{"head_dim": 32, "vocab_size": 3125, "rope_theta": 17800.0, "rope_fraction": 0.5, "qk_norm": false, "init": "uniform", "optimizer": "muon", "learning_rate": 0.0136, "lr_mult_down": 2.0, "beta1": 0.9, "schedule": "wsd", "decay_fraction": 0.838, "max_seq_len": 1024, "doc_mask": true, "max_steps": 4563}
MLP neurons of a small language model. Each row is named by its layer, matrix (up: input weights) and neuron, and shows model dimensions 128-223. Each number is 500 + 50 x the weight over its row's rms, rounded and kept within 0 to 999. Numbers have three digits each.
A block is one neuron, or neurons of one layer that tend to fire together. After each block is what it responds to, as a language model described it from the Wikipedia text at the highest values.

L8.up449:550530521547498625602577441525561429486419509443447452492541530519506532480550577549557563447453572486495457523453470522387382456474498537506464519574626551543445526459548489493610492503468541441480513492528463553481461553560458516500436530468467452576509529496477491570609430466531458498
L8.up506:550460500537451544532486559494438589518495445555548529457620448451489446458466486484538588489547514479481504410561487522491531441504547407475422467579506618513610497536508508523454500459501521482496520459457526508562440494499474406488540499498457504504455516443402570558439583440505433500
L8.up890:566446505514589399454668508503518504572626430511519531406495511455521421512494478448487563480531534540462556525498525500547431526506436409493425552531548437536528513532512584494526524532475488559492585466519404518517454520514451494482509534364517475530494503511447469572504481488493456475
L8.up1525:525494471534472467463516471526494493518454552442506554594527536479584550550473525522471506577507468442543502499471492570431498446493409550494541564512524500505469521460441557479595535554447562529425553439560514476530453467491602512469504540441480469589483538543446486498498536522523489603
Responds to: Start of a title or name

L4.up978:450609523497421460449467547533472567523492473396403592598531484554492509508548575544465541534419491549491485388511497540447438552530481483458477506607473507424444479551530325644493510424445434566499494558485488520498487475360562505508553467466496473529501460533517560520500498583494492497
Responds to: Section heading markers

L9.up690:535496465486511507451559581461532472451529469706572451532488481537498549582551476513524587495492526523468477542394476430506485599502493575392510469528343477529417441411459520487466538557551517445487469497529491526511504506443453464473605479571490500469315495495409508468486574468552462499
L9.up887:504485428389433529477485439511506509518403457526537571496514514454534536530432396560438478606525504415516522471453575433438432546515442461466549486477502546406417543471499506509569504458474530427458410405468433528462524576592526545531465469507504551422497542476552464494505535515500433575
L9.up1063:499500482512558511519577549476496514543437388471462447511548490429508625475394392536544485577481493522487517498528527456410438496549481474464529464432498508478435545512535458534467507468475568436496511514455466452558576506423599488477579486550559478625443509470531499635572508508467558538
L9.up1519:494397461583467489427451533437350513517491333542451445447415535465427551489491488524585452530573491426532528502550395479545566474508484500515583487551485509484574501508461399459572561498461497483493491461518443581491469583581531541508535525507439516467433493526498487425532426471539529547
Responds to: Day-of-date position

L4.up1431:521526527483462493616526553523463533531445416483477545495483513508628558440512579474428562530552558423517542454505544479523433542443482482627470435491458423500466567540493552488573549499502511562452550489472470460464474545473520453461517459481478511489391550554424516584603459460557502491
Responds to: Start of specific dates

L8.up124:470489485540486481478550588451593471425480454541515484576470474460521445477506445438464549586446518526540563585437495455432534559536486450484485456527562529466490497401460551521585498411481531527476533536462436494496499556583449498452473550448566468513450579484514543489427517621468544532
L8.up133:529559505548639491496488601501467501540423435430589494517525533492528461542350438532543528515451425478396572489468487364456466527437479502439527456471419479493417520477571490448568562488448571552485579496449499504527566582484488461477525546450482447483440437507501530518496431571567427545
L8.up1058:469501470438479432472588553437450486488530416457478448453492475564515519503584494528387457589521546416474493472402512451471543485465454384499580438467568504492490554514608526555499437449528526413574501551529513558524486574477624586589466509449512413473457567471521491611491515524430411454
L8.up1118:628401458490469577508582550477427544540516423573508495571517454520492547428512517461518599534431484488521503598505455417485501476433435404398551502368467521454516568528437565575576502535534562505574469497523468537487421463419504568531514501498454541449526460532503477474468513451456522497
Responds to: Space before date numbers